MLP neurons of a small language model. Each row is named by its layer, matrix (down: output weights) and neuron, and shows model dimensions 656-751. Each number is 500 + 25 x the weight over its row's rms, rounded and kept within 0 to 999. Numbers have three digits each.
A block is one neuron, or neurons of one layer that tend to fire together. After each block is what it responds to, as a language model described it from the Wikipedia text at the highest values.

L2.down1427:526512520453472519498565530514508509533521496443497514507499494547481475448515515499555527483431489507498480493505515534485515516519509559513534523485520499488527517502510490485484469495494545489496501552511506545519482484535472507460490480540480482532462495518442502462510444530512549512
L2.down1880:513510500524488498497541488474496504466493488521490496491491532493496498455502469491523518533467492581500520516486535567480533485504519518471484498496453517508491493492511528491543502497463524499517482489470495490503486512527501499455489524498512504489477521539512488512527520569490544492
L2.down2110:501538447491473507528522495484510531509481483478529549497493523511456516474495508510476500491487526449485511508475485510505507454501508519477505495484480505539455477472510492482491515462510542486490488526492501429474488510514497501463491526515477496511488575531465513518492456557549491539
L2.down2869:523481469481499517503483490494532481473521503493534509507454518493462499540517544501513485463507446508507524545522472521494510534569504540480534530489525503498495488489500492500507486461487478516501502527489506492526459501464461491495478528469505493491498557539526501468514512518482465460
Responds to: "About" after speech verbs. Fires mostly on "about" after verbs of talking, thinking or learning in plot and narrative prose (talking about, complained about, learn about), and weakly on other prepositions like over, between, than, too.

L7.down1567:490494506498485512486463502517494468517552539496500549506501500483496511452464537484496492479491489517487491479455529481504458478453495438517495542509492472540500547509517515488486486554488495474487505479486509477529539511537476527493514511510477500470480520524512520518496512528522566475
L7.down1791:504477529489482515513527513492494520488479526502467521496438487475537485503482495427533516490493536490450541499485503476464483483511492461500497496492532478551478479504527525474498487499464552479448497520497572473483585467497522489471478521502507463473492508500507482474474478499475560469
Responds to: Onset and temporal connectives. Verbs of starting and time or cause connectives that open a clause, especially "began" after a subject in biographies, plus "during", "prior to", "due to", "after".

L2.down90:499473519470496531520508485496510529495520526543524477512504463504498521542513499493467521468478556513508543460507536517494509496497501495504471535457504480531544497491480519487560502538535508545502482487480471525520509499506466515530558498476512497485531487510478518510568533520468488461
L2.down1166:497497478520508489503482543519513536487553474431493498484490503462505455495480498489485536494506516447500536493447488492502459538493519486507473448505520482492481544520526503536499444520510517524478546506525471488506505524499482518486513494481503468507500475498486525521465517495455506524
L2.down1964:485483519495482509499521528491492470489483523494482472523496495496486475525542531519480490512485524476491538487456545530516529457493508505500464485486475482535519510471490527522514452480508507492477498482490480507502488529505467509459522501527505511501511496583457491498485548524491468501
L2.down2585:480476511483485503494488481476498513508498445548542480493522539492509475540549502504496486517536563521503509512504482533516473491474481527515538520512503516479473504476474441494496498460510487464480504491511515531499465486473502532530491505494468469528540472566520542529452449518501479523
Responds to: Word-final letters in names. Single letters or short pieces that end an abbreviation or proper name, often in tables, e.g. DAY, RSA, Noa, Craiova.

L2.down168:546541511506545527506500497524456480531522522482504497507503597512491512521490478490526522507451454574471527507480554514512511499471503487476540466500508519520456529494509442462435536494518508483504518519531494428514483486538490480484512485550501490506541543430517486520503500602534517529
L2.down2668:556536501486477517489496544518479459470492497467490506499506594524502543483516472514549552547516482535488510474470563515507501508512499486491506468493479473543491499476482506460460478475511497522534540492516475476499476464509478501515498492471498519487539521389499518487526492544533522533
L2.down3011:555543529531525554489469483547480471473514509512457493519489572493456488475502490493529544489419528533488487516517497495476497495491561513461522501534495532476451527514499510498476499517514494511529510513474497481519486488548515511479503482512505527512534536480458514499503471548535477517
L2.down3034:528521486529522557509450518576496501507483515510482492506515601503477489494502490483520525491504492536485497496511469491490519519502511532453547476537499520499462522490485506461505525541515459519519512494461513505532538496521484487501548481485509500512554526444498508530536491559504461499
Responds to: Inflected verbs after subject. Past-tense, past-participle or -ing verb forms just after a subject or auxiliary in narrative prose, such as visited, resigned, signed, killed.

L7.down1652:489484511455515503501547491419479502528453523484496523488511528462513497559533505499496516511519505499497550537511519515526536512511509490493459496510533468486480487509473516482484527461504494459534511505457492439481513489536521518503473530485517510517500488517538495508534500523531490492
L7.down1907:506483509492459488488468465455474495446493512471509482490514494542527491490460504495475533520494516505514514512499522520514528482555530520478463530519503495480486525509496536482514548483531545484508512485470488516513490523484428511497516521501534550557516548462516499507510504526509506481
Responds to: Music and entertainment descriptors. Modifier words inside music or entertainment biographies and lists, mostly nationality or genre adjectives (Canadian, Korean, folk), plus band words (debut, on drums).

L7.down670:504517492480509505516426504481507515525476521465457489503533491456484487498518469541478525519498546504487504489491493525507521523549509498513520498481475467470535498494485473491489493503522499474494463425502558460516559501457501509526498517508513501529497492466473515481518464517524501517
L7.down951:510509478498509486505486486544504520522491492497485499463518502488507485481503494484512507487506441477507563531533505461545513511507512499486477489475485522472494500476498476482461467495530495485510467464514558537552531534473490523507511508504501481521431504459527528512473545524475523488
Responds to: Football seasons and competitions. Tokens naming a competition, season or opponent in football club and player histories, e.g. 1992–93, League, Third Division.

L7.down344:539496525504486509533484516485506455479468539494501485470531449508510460514501497488506545507504489509516544501490527478519525522486463476548497499502518514504483485491467508468525492524493529494557517528512502512551527495500518501477549544485437475480502520468496462501495474532517481530
L7.down458:522506483527489480491495475478485544479503541513528501517505436499463506542506472496483525507543509525490479516469491538530511525492461535481486522511503479458480498523501511524483502525477509427504479493503517473505460496489553535487468517469516469465515491493503465541504481495489470525
Responds to: Person role nouns. Nouns for a person's role, occupation or kinship that come right before a name, e.g. analyst, pianist, aunt; also fragments inside personal names.

L7.down111:505535503520546507466488490534482451489497498502493491494518543508531531444490512499493549510497486507541467462516498513510491518488504534490506467507560462481472505502478493466447529480531516471537520487512508489490485510531479489494520466482516470509528497479499483499487482529527423536
L7.down543:510485480512524511500465503506474483522488533528505489513506540523519529491513505494506541513506464470504463454514496511498505492488517491492516501522499493535437523490493500480472526509518485513525496501524469459507463476510485489514499484532522479492503480432513509471494487533525465493
Responds to: Passive past participles. Past participles of transitive verbs in passive or reduced-relative clauses, often after was/is/been, such as released, founded, produced.

L2.down1472:458475500488477483512496471462520545503495531479497507495478506489516507527481515530519493511524495511468477484523524497498500531520495481510506458452511469479490459552511447535507526508490528466538480501496504507516495512474523513494483487487450498529502505490522512496492516442508512520
L2.down1578:514498507469482515513488467461492545530505537490504504480492500489514486522473519536478515495509477532474473479500515525492481503521478484503515476490497485481458482536510457523516526503492531492529488504503510505491488516446499509492496483472451503509508490479519515535492510433498527495
L2.down2606:499492492464475516528502518494508539501514524500496481483484450467515492509488502521503515509523521500524521512485506526490488475487498490510526507491523493505496511545491477508509540519462535486514483500500513503496517524476494470473479486486450505522517486482501491515493513441546521473
L2.down2948:502494514473484506518497484463504525531515524496512492512499473474513491522481516543498545513499511550491476500514520519489512516517494482497516514429505480498475463558490493506502537499466529470542487513488496526507490519470481493502488492487463502517515497494505525509488525466509545529
Responds to: Personal name tokens. Fires on a single word of a person's name, usually the middle or last part of a full name, in name lists, tables and credits (Robert Penn Warren, Peter Simpson, Reyes).

L8.down13:505493527510510463518518510504513500492510481523507539530553530515533471501519540516516532492480520523482507521524518505518495481524519488555496520506526507514486499499497523487512503515501500482479479498492463515494520438490532455511485522454505499472492491496482548518533496493498504490
L8.down1067:506489506511504499480513531537487485528547532487496492455518486514502506500483494466498470495485481528465492474510489520523482505511537452538468540477467508494485549505486525542484509527542503479441531505482472508527429518489521508497521495502444543499504483526474547511485521454498523497
L8.down1153:491526494491518485478511468490434500486493484474548529523464538479519472562514509487506480478516490525521545474524519487473499516532475479522478455489499528512517474507491512497504479474574481540486520529496516490506501560535485464533532506480550487525533504497454497501487511497477496485
L8.down1318:481494507531519497462499510494470475520502474507549489504533507506453501522486495479477533494497530498546466478458552496482492515506505518525501467505512531473485526508484520488527444500531500514475472514515518486499483512506521521526458512499489561487477516508504520474508530479549492491
L8.down1448:499514506502500526467515510537491501463487489461513479522475521499474499455498514496466503529502497546477485470486457464469501479488489470509514472516500499529487488523488459514434526514467542455499530513482520428474503488472447480491508485512475516487502477478542466490523506494520501488
L8.down1839:481503502494472507486493512501498460537502477485529453487494471507541508500456502507508446524502503504559453496504460516497473478502522539496477489489518498500511532492468516440505499471534493446505504487474552478482467509486489522529478496496465486507510483509503524480490525507540468458
L8.down2784:503520498488482526464475505498466511528491498498483489522504507489472517523537528529478521503487481505439465483526520484500487511499491479482503441522509489491508504507494465526514526477473529467513515461491531472502514489520491501489486483513488493476513451424518472489481524529504455475
L8.down2831:501529517532495531537531500493464517513495515526479491463503519491502482520513530490525547471528505525491494492509551493490461483509481494528489509506476508570524512472464422453505500499528525444499502557473513511478521496498494505502486466434511498517517483490549503509546496466535511490
Responds to: Predicative past participles. Past participles and some adjectives in the predicate after is/was or a noun, often before by/in, e.g. released, held, founded, received.

L7.down1998:489492515514484500513509496512502493476516508495496488478482478505496574535501498453510490503535480478500487523522449523467486463537446469488502519487524501529426481500493502489511505497538484516479470481487501496500495503514480494459518457494456459464531463498525472519495460489488500518
L7.down2804:477502521482491499522498499511484531485455520486481515502476490469499514496484493481495541520518490515516462524451433498466517446533448488522480509491532480508440469503486504442511529518499466507512510500474524504502502459489509504485512488507481496514497479511488508482502458510469493532
Responds to: Surname final tokens. Final token of a person's surname, often standing alone as sentence subject in biographies, sports or tables, e.g. McAllister, Freeman, Rajkovic.

L8.down89:498497480519483495479510494546524471494454537484486524473490477484486465495498488478508497425523492501465511481553480494491517476441505515480490531481498491476504574532491533509508480491568514528483465500529519473490533484476519482497519554426475473499487490471517495487470552529486510497
L8.down195:500501507543507473494523553500462495503508474481478524515457504521538517497481508524505486518507507536506515551501482450502542521514539471498477516463517522486478492501506554483530484493501494489554515501519531502487503411450499486459479474486560458483522475488482522502476482519532480530
L8.down1062:510535512524511474497498507492497487479475528473522506427503480515493498469515440504457485491494501523486541461517512498482434499516515500537523540509502508473518506491500513505484486555522523487456498487495461537499497525522512493527482468529503498458497432484477514546441496493506464502
L8.down1126:517472482459483497517448471495441532520543494506466494486475552538523459527523472561511499502470463546494509513520505498534505480498516524515535511517465492516487506504518449474476509484533493498509514517501540469558501458492493472471466506511490540489507485490498548497528496522497458531
L8.down1781:517526525503535499507482488519512515470493503537480552466493502480529496498491484482529505490461452503511555531473491505489499497506514476488500496522468511516494512512508456500584477518460548483528504501476498455543501449494454521486521473484487473526491463455507502446516513538544436487
L8.down1975:518483484487505467473508522517492482446513458458486503491440504511528470501526518501522488516519483524471509480530502469546433531523490500467525493481486474505498507506462498438498459546521551456491533504482540504516464498500506504537477507526512460501482470516461487503493577500521457462
L8.down2233:513481505535526455503524539465530517540509475537497524543494478472456476504539469495516470501471515495494523513502510481464447501494494488499477511494475510481521443511531486526497514487509450484515515469494492517475496482471452502484466467490515508518517484476475519455530521509538501513
L8.down2370:527495494539505452467521499464480492524503495452515481518440526556536532490480486544456499519476509499499488533488503502517481466510516487468469487518517532494490485532502531446474517518480517466500509503545527476506516482504484475473507437508519486512467511535491507468455477523505443502
Responds to: Sports club and match names. Tokens inside sports-career text, mainly the ends of club or place names (Bulls, Rotherham, Town, Yarmouth), season years like 1992–93, and against before an opponent.

L2.down124:505505509452487482485500549507515486528465511534545468486507439453510510446519487522505471522499457489526536537485495453457502513490530511497501509515531499496535496510491465528448446508457470483477498486516484503464489499505493512465508510530483484485503427526435509499551504509553510440
L2.down510:495487506438525466484498495532489494495468481536521476504526456502471513484538484526505433505518498471547538487548490507478525508471504501530516488503562523490533537512519479524531504523474522499477464487512525490506501515513534476495458529512469498498483471505460481516464512470514515436
L2.down1228:497493506479531494479528529542474534465522505524502481528500441502451487464524491534509468493490511491556518517494482511475476502509465521542515465473524527498511506517490474517497476536501485509498531495514507516492481537488487499534444547535473497519498459500524485487501500477493515449
L2.down1470:502519511459510475485554484485547506493500529538525481513492407493499480469491461542553479493484488487523522516499492508443459486502481501461478489517511548494513531509493463502462527504475473490506477504482496482482519512502512486482459525539461499540508478511504502482456509502547565462
Responds to: Mid-word name fragments. Inner or final subword pieces of rare multi-token words, mostly proper names and foreign or technical terms, e.g. Cassa-vet-es, Uruburu-ella, Plioce-ne.

L8.down12:502471483496483521491504522480459514526484539515477546472451505534526506496507477506505527484514478483435490522522573502513480492499514458485502450513511510491527545496511500483500507495470491484479489486497493493496493515489445476439447487485501486518535546475477462518462506535496484524
L8.down118:497480517492499478474486507498505493477454480476492470493483483479522466528458553442507533498469528538497499517490515473504473481559548496525471510504494485538482477488523486485479489471458506461503515484522515484478549498524437481504538505464465497476492534476495467451549503538491479448
L8.down674:496487526462531464493527488490504513509460508528554482481474519526518520517509531523487495506465485521495464486516492494496522472505509519525479478504508499515502522493459495473471537515513482481505480496489504463487526497510520509512445512487487526488464485498542472524514512490510498470
L8.down890:520522509492519509508494460477498517509485492512526518455494528482470493501497541493488506544461532504488487478506505526550491482471457481493542500506496522542479511489501562509446476501485476495486468524471490485520525529505519452503469548499516477471447524519521461523522520469495447490
L8.down1070:513495473538532490486542506532468452524507459484532504486498488503519454501478564488518504509516473528472477475491513508490497509489524523498518463499538493516557499487497510477513483497511486454525496508532475471483479487480482484534537495527507495509496508476508494455500511460519472485
L8.down1524:488485504456525486508506517527500515521497492526482476461487472511517494471496510464495499476506463520514463509493503529525483480554476534487511492506518481522488553498503493517502517511494535515512535521470465494540497504479509482508472545465471492488535455510499435500486538462482512472
L8.down2371:487460512515495519487455508502524490491506529488517520497493484498518518473496512479516506518472537512476480489469477519472498460485505494479519521509507553505537551517514510481488509505467513491530492510526507478485514506514503455477546524529493496466481505500515492469508514540477475494
L8.down2812:503476491507514487472498498503572521544473536504542481469485500504530460513555503492514550517486507534475450485487560452511484486528493474532505508505500503522515515481489501507470511521520531486511501524460520486535531506466480473494473502486484523496531478506490488465457521467501516516
Responds to: Predicate role nouns. Head nouns naming a role, occupation or kind in descriptions like "X is/was a …", e.g. disciple, founding member, coach, nephrologist, song.

L8.down143:490510497524505472492496531483513503499495477471493505493517516476521484452500520485500496472517526505489518511481524523534453475469528564529535501530452505485515525487514459516478487471490531527492541510432495508513483538516509481484491513450516501499506521492521511499489501494548440516
L8.down1256:504524474485479477513542446480488525449483478453487543490488518497507477471517545486532478513510514486502474518543509515488430561483500477508507490486508477491496538482522520509485486496440530502471495484523483511446512489488528512502514472453462506552532474510483488527535509479443529528
L8.down1867:510531524469457515502513522483497542488487499497494493465486526469502521504493471535501525529489448495501499517482501524515469518509522504507486491484479484508544451475526511508547486449521496523510505515484494535521530485497490554494513514506507475548510494479485513471505468511514502491
L8.down1964:504512523483490514508542559473496500498508528489498528463469485500500500521489549504536472501503490527524475519481490534490480485466547548518444477496513485451489542485500475480487469506498511460486485496518536504495528578500467486524530512500471472521512514511472525520486474531504494525
L8.down1966:492478538460510500518531548474521506526498517464526508525523535507512519489509490489469520492466484489548473517462490534502516519531579491533494499502489526504528477496538469494493508473489465448487484496523514500499475507470493474484505535529524488528525534487476488529471508523473443536
L8.down2296:526539532455496515480494488522506536489527512497500481492461520492536538529509572505502484519488465502510502510537473521538481461543519509535502508521566466530471548490486518495514534493522538515480505455505546521440524561488465520481483488471486454519471534520495534527455465516511500549
L8.down2492:485508518492480508514548553509509520513514520522497549491448513507490488500488502512498540504428497564565514472468505557485495455480517518522483498491517510491503521494537492509511511475477519504474495483525497489501495533494456510457511516497497500522491506494494528532472526513490522488
L8.down2651:477509518490497533535539541473488528491475517489489539495522500515478464502496525483529483553513518538517497504476470546513517521539516481539512474444480520493514540486529457528516509520472514444485505477483498522491489460470475508453541532531527487501526489528508470493497543538490493530
Responds to: Indefinite article "a". The article "a"/"A" in running prose, especially sports biographies, e.g. signed a contract, played as a forward, a member.

L2.down416:515468508454499485516509522486511512545538513546433464522473475502498509501480469519501504530512573543510485490499528513494520469453471513514484522490505505531434482515469461521520503517483483472555529473497487526514495508478540465445478535490499513526480460496538481505493510442493548497
L2.down829:517494468495486486529539534506528497493545484488453476495496490479508472497519456499510517530458514557512494541489472529501497481460493490474499483520521494494523486509494485513535444503495547498526511536488477535538477469498517506496468461563517474485490520487484477500485499490491502500
L2.down1004:559493535490504476525514539486489506514512489490491504508491456505496509478496456486497517485495533540500483479493445514502504500458498542497551465505513516549502502519509491457536491489494481503554544535501505533530518494498488507467514491515482491506478470527490487469527498496468429503
L2.down2928:530475561461488478504494483515497524472489472487482517536495485475494506516495521521516522496507498509524508507458467518468506469501473521524521461518523526509514485486494494485509483485484484495507544490476495513557468511480498521490487477476508488488510524536583490477516494485449491475
Responds to: Occupation and role nouns. Nouns naming a person's occupation or role, often after a nationality in biographical descriptions, such as painter, footballer, archaeologist, lawyer; weaker on other category nouns such as films, novels, kingdom.

L8.down646:496486491530526522555526502492480457463522519514476520516502536446502541466504520498513541505501465506523547481518488479507516504506469452462484537456498515495502492475521472460509526518454481514521497536467479492492512482494517479492477468503533482480517515464494517493464516522471517521
L8.down1301:532487501511528497489478481502515494480479469540512526479504492476486518498504513537511546488510496500529527515526518503524485477482497477477523417473526504501541554520487483492491503486487482482513508519508521485510481494460526508497491469473522518463528529504512512547479508499463513512
L8.down2265:488563411482498509550496508484497507494534485504479469487507487515496507481484427528507510507512478431531514501494481459501518518440499486503533511541529479516490506504518487540521495476492522522496563508547475518525523450511511485468532486505537527540519524490537477489475510529526477529
L8.down2628:480495483515515514510467468537484470461475520474527510493511483490493500512527479500482507488498490455508499491483500482465530484522445491498491543492520514535537462500485532501496488487453450455562487498479528481520494483507509517522532520561482518532520510508510553488510492535496519464
L8.down2648:533545494507508519498497512464495499468535486504499493457475498470504508476498494514476479495458506475505519524509467489504492476495462468493533485508503499509521518474496491488524498526497508495524492471480491523476486514498503524450505471501489508516517479494443489599548478498548435518
L8.down2751:499520519500527460505492508494516506473486507482523530491454527514494458511505483529541528481469558522551542485498533480495490502536492460494508463506517512508525482535514532471488487471488514511486532535516540549441483495498477535488514502494529518481489511504500536504483484512459506526
L8.down2874:533526454486508526488464494521486507483492489494491498509482511494503523458497496509514490480502530503509537516533519499532502504506536500535519496497460513509521496480494512523527477484507476458552513477555475500483513500510467486463516514505557517510500467471510444517508467522493486465
L8.down2989:522484472487470499492481487490476491462522503464514532530486500464478519482463488512510467488530490475495510532523559537443510509516500524531468504525447507500485492480521477502519539513532506525484479491499524493483509500455519491518453461529492475516533493520519563479492483518507483515
Responds to: Surname final pieces. Final word-piece of a person's multi-token surname, often before a comma, table bar or verb, e.g. Emeljan-ov, Kutz-ner, Dasgup-ta.

L8.down704:515522487493527504503478469510501509498493523504494426493504490484564526469486498506522489530505510501491501509464459497543548488545507521514496529505487507490518506498450519481507479490492528445497482549485543508482554496510457495526498456457483473464493494489462513558504488494497485478
L8.down728:470493507473462537505518512501508504453468557493523509490532488475500476464503507510531512512502508518461525524479508494525500544480497494501485471504534509518521520514494529500491517528512519502537535530507521494476513514507474496535506537528475522449513490475513489506499471511484529498
L8.down949:532519513465515532484486508490520503518529510508504473475489515476523505462448489477518505478494511498545512533502505492528438551503508505500507494503483523487511514492511519492501493478498488456477504520491525498501525535486519487496465472512521513477544498491520486559525515484491499475
L8.down1560:547530513499513504463521494516481513495450488493528512518493518518484531519476514561466493560514494499495507521489478504457505456531495492502460505499532507456510526505485471472499522503504483499515496460497532460482484507502486470528503473462502495462532479478548546538520479467513471449
L8.down1741:492496523459509483490512504473480514489510485500515529464523488586477501514497492494452507493499498467500509542492518495559480550498539497516502533506492502474491536504501496485516502520488495517442521463457525524498474547498568529506505482497494536463529490498512528501478480497509498560
L8.down2174:539535533494512501517524471507481511515486584509483498473481529498467496494493534527450499527500498526483452510461479497452487469476481511501481514521525475512471504474508518466480531479526467481532545501498552491497475494412507457498475491528498541489516490502517482499500451473459460479
L8.down2547:491483498478483506511512507509480454493494521530508479511519500468482456515480491458509501533525539475511475510525523526492454533500534510490475525476445517503455510492441503498469488526510523479488477476577464520522488558493568529476527473514510513510490519477462500486495506492496511522
L8.down2756:508501487513524470503489489512496504511490575488486530471465494527482464503531493512470502510498500536471505489499465523509547477553523521496489477503516484473481545446521511453498528518510493480506546496505534495480476478493468506490497524526499518462526524476549545498510453474461457513
Responds to: Proper name endings. Final word-piece of multi-token proper names of people, places, parties or clubs, e.g. Grün-en, Kim Soo-chul, Celtic Park.

L2.down621:489520515502479503482440506521468482489506496476530503499514535489486487511507513519491497515489544543517485450532523482500540478474509492524562520461466546476537507456490479485512493518464493498517476442506520482493519514448514484483502476511465500494521497473492491520517521491459494502
L2.down945:488504512524531472526520524486493469453475497449574506455460498490512493464510498494480479511541497482482503482519518513477480493475538471512502475499505495455483474502516509486517469521480468499464503483506519424521501503520485501532504499497479485473532468528522494527484486501486494488
L2.down1788:487478482506474510515483480512478536415520481484546524476506510481500450534504518491476500504516517461517484510509470504516504493482476488495524505493522463516508488491498480498497477492490455483501492499482516531545538486514452481513505482465490506499515491563521484537459478548467516512
L2.down1930:520496504517514532499473517531470462544518468486488453504494517497501513476498457475469509490488524499489504521495452510467456511520497514524551522490508522505496484485498466509462440522465509491479543491514512471506471494481450486497486505437462520476521501479523528519500497492492512454
Responds to: Bass instrument in lineups. Mostly the word bass (also guitar, drums, vocals) in band-member lists and instrument descriptions, e.g. "Dick Bland – bass guitar", "Fender basses"; weak scattered fragments otherwise.

L7.down771:517483558493521500505553455475511574514479503474428476502493520481492465544518504513495497499500476551468476493498491481496503484483492552529539528507553506503455494481529483495484489530491520478453440477477526514499489523522458437487444518467488480481518521537487514444536494526506516528
L7.down1349:490544498494513545502533511478468479542488510461526561473467515491448518514518478518518516502503511533502504547516512551515496510473562527465448458508522449511483493526546525521503509488494495501449506476531464516469498503469501504493555489491521515540557478522505469513436457499543484474
Responds to: Article "a" and a-onsets. The indefinite article "a" or "A" in running text, e.g. "is a town", "by a bright light", "paid a heavy price"; also a word-initial "a" piece as in asymmetric, apocryphal, acetic.

L7.down1026:516507524444452537448492545463490502470542516530500516532503494493543495489441502473478533476500513487514531498501523486478479480480443481496534500491518516507438504509500473518486506516535505505474518510532484503504498528503488463528512485512501499494491515506483506476499484483518519502
L7.down1508:503485496520512490446514512513463455491559506480486466495500526486505488414477539481512493477490477484542536485477518481448459511508467481490538499489465500477477521501518469518518496536512536514462523528487460502508512513511465476552490500504497509570476494513516477480526529506492481501
Responds to: Repeated proper-name fragments. Early or middle word pieces of a rare proper name or acronym being repeated after earlier mention, e.g. Love(lock), Goal(para), Shafi(lea), Keep(hills).

L2.down71:496474511498512454495451491475514475508497533495485488506499519462534512505491513507457526470511467501509513521536528519500519503506514452540478473497540475499476494467512489486466543478518483491474463495496462501492492536494516513457519539523479501504521534495541506488508504528479545514
L2.down379:471502535480455499487526522505498516502485543514526476510481477497507490503494473509504500510494503530533495525491479497517469540488470504495526485497536484504486519540488512509508533529466557443530483495533495492508531508488524457454498500441512506515467541515443527534513517487518496477
L2.down841:501493496490491470484512518519546477492502502496469516496504472489518475488508517490448454508477483448503473474502520499553489502492487474533476527474498481489546468501509528529477532525520463519486503525534504515525491536512536491480491453477512476484503466469465486498497476500471517501
L2.down3067:488506503494495480481524416510530512515510511518500492474464535483480484510470471492457498489520497457515500468528514485518490505522456508476500511497511522511527486501511436496497489501508547485504494524496536516501483494500489487516542461457511510499478511502421478511535471511509497501
Responds to: Mid-word name fragments. Word-piece tokens in the middle or end of rare proper names, such as places, people and foreign words in lists and news, e.g. Qabo-un, Sear-le, Anko-le.

L2.down627:486490504534510495477480490497481511524458514470519530469528524504501502487498472466491489499461473475473496518530502487555457481493458486503494504530529502503439516545533479528503514527525395473488515520509495454475501545521542481527483545477506481511501521464489485492515463464535499475
L2.down920:521469496507469536502516482489464525534523497487520515482532526500470499551482512528458480508506466530472482508516525552474460483533513501489533502548497507510462519498507462516513528494514493495499480535527515479498504524474507461510507484480507531501491514499495502535501467405503502476
L2.down1504:506512478465485526508545449503510518522505483490520506497532559483515500474498485492473472449525480483460485496515521471509468508533477512525543515528485481498477527486513466509511516497569455509492513498513516461522476517517510487501489506475518501497518522490479491524513454441489470466
L2.down2839:501476500492483505505499493504498566515499533498508525481522514497529481511488502516498471499494485453480484534506501494478493498500454468489547485514513471482511479533502451517512526500535504462515464501486532486493502538473492466485519482468460502532541476505518505524491508414515509461
Responds to: City and place names. City or state name tokens in running text, tables and citations, also inside club or institution names (Portsmouth, Colchester, Boston Uprising).

L7.down429:496500499500430523507506481471491526508457477491480505476471463499461499541521518524488496500509482490495483511482447504494455469507476503482502494486507502545491502534567524490494492523528485565503499507463503483472501451492533480497502522508444465481482501481514499497508460456529509504
L7.down2721:502512499478451494495523469488501540501453495504495518499479491498488506542527519519503492523520470492497517532480437483512507497503465495529514491479544499535426461523535519488539500511511481543509514480494531480518468459471488489489507489488481472467490478502488481515488476451504480524
Responds to: Repeated person's surname. Last token of a person's name, usually a surname, when a biography mentions them again as the sentence subject, e.g. Yunho, Kloss, Maynard.

L8.down1090:486529524501522521495526485503526512517490484526538487488485520516506534502507501552530555502463511508494500526521498480483511533483519502514475491483490470460476526499518471509517449524529506537459518506545491513517492497517486491489529478497518514552473486493486477522525499480488560545
L8.down1346:515512505502474508484503552540487500501545498511533510508506489464490514518512511502489514553510512546476491540525502494471499494511529506469506508513545487489503562525506536495493525452540467502517533453537492466493501532547486490515456521502520477499488479524483556463492464512506496496
L8.down1362:482514526485476509492483478483448499493548468474533482499512468513488487487511476515542492477535505503530462514536510511477500520512489541478510506502513550498494443482495503507524522527510520520520470435498497503443483474511528507484553493495502489466464503497493508445492526509511464463
L8.down1708:483479487495481499488496546445551493474502520525498481507495527506514544507500472495517491523510463506531470531498484505443512532495516489506449526530512512473482484485487473507527505470506540499550500540528517500474529496505525533501500438483511503539476542526497522502482485490481524458
L8.down2384:503554490511499475501531522518465522459524534472498495511483531538492470542485513515548524506513543490495489442514520532487461515521450527528500488496542492469492499517521483462464478509469551501502495543529474508484550442524464512510519465479507481483501485531504486478490517505493511510
L8.down2417:489487506513464498471526522481498495471482527489516455500462486491533505549542475474511515485507524510427505456493502504474470498512566521457498504504551473493482487494514499507492487454493529454493547510475550484498533498489464482478491515483498450451500465490523493512489436515485518521
L8.down2842:494472464512518517483525573523451465502518499495497477492481499493467504484468481496522526481520531484527490421504527477486539533494510482479548475502495506522516492516488510519486469529511497487462547495483502493496520453510537480518515481523522502469477516493534510480498517519534468485
L8.down2974:476477503463482481466475485483491530460493481510491485499473506485490518492484450497506487476525494562453539484527500501526473471531559475475501501501504498478481529477474483490492485473519525459485570509496531493544535537449451514494482443448480496446490523496538528498441480516485477521
Responds to: Prefixes and stance verbs. Opening Latinate prefix pieces in book or essay titles (Con-formity, Anti-, Inter-preting), verbs of refusal or starting (opposed, refused, began), and prepositions like about, of.

L8.down331:499496487509513497488514488539505506482531472502499528480498489457481500504498472462493488470480469507504529491494521508493529504491466494485506539506483469476502539486487519471578484489526569487495484536488509539491525473545482512485512480493494497500525473470544487423534484537545508509
L8.down991:522490491465496518499504487492473495488508494484490487479519505483522470485514476491455503485432508502499523527452500525480540493493474521450501492496489499515517516501461457459528449468532504524526506473502501473531529461499507517524509461485516455503504492506456486442473509455489524472
L8.down1093:516540497490499482508497488474506525492516508474460517498477492474527522502497472491505537498511517492509540560498510503485530542515506485562502530503494513520507484511506476495533448466510509510503524541488472467459455505479529490451532466512525505521512502495557477464478505546511493512
L8.down2005:520525476497508471468470462467498512498519490472503472514482497481508530510517543520489505516500466506502546495489492509458508497491492460485484484486477520507553494504524527463503480481522515445464497539527522482515497513529501492455558479530497469499532514517508508485513461509467490491
L8.down2035:485481509518499481521501482498508447486537495495534497447471500495529483524501526500525522499520464448552479509511495534513502453516486475480491530527483528506477468484467471514491468518507490446505497513507490498513547547448504508522505465529522460518478490500521484467518499531508543496
L8.down2038:506486526475481529465512518483535482498505494497482512522515566518555512513442502535506478507521506493521498475487489526484490481466509497490531504494510514475492467479460534474494475503537531495506492459496511435514517523484494529506495514500510508525519536508469461546505519517505501488
L8.down2079:500490518476512480487538527494492463444496484501536537509498502496524508531490524512503526533491476459497519528473526492490495479530540499454526477498493553472550510476493485501560446512540496521489447529497513475489528500482484504542519488567516493522513527508476498489463474467488492521
L8.down2753:504530476507503467529495518507502529459518478504526518476464499534536480505505514522472518442515521480505502556508488496480526510476492481518491495480508548491517456496495512487541440459515510536488534530529497541490522506512514500488526485471517500492495546467530451462484499496517474526
Responds to: Role modifier before instrument/position. Modifiers or verbs just before a role, instrument or event noun, mostly in band personnel lists: lead (guitar), play (the saxophone), solo, first, head (coach).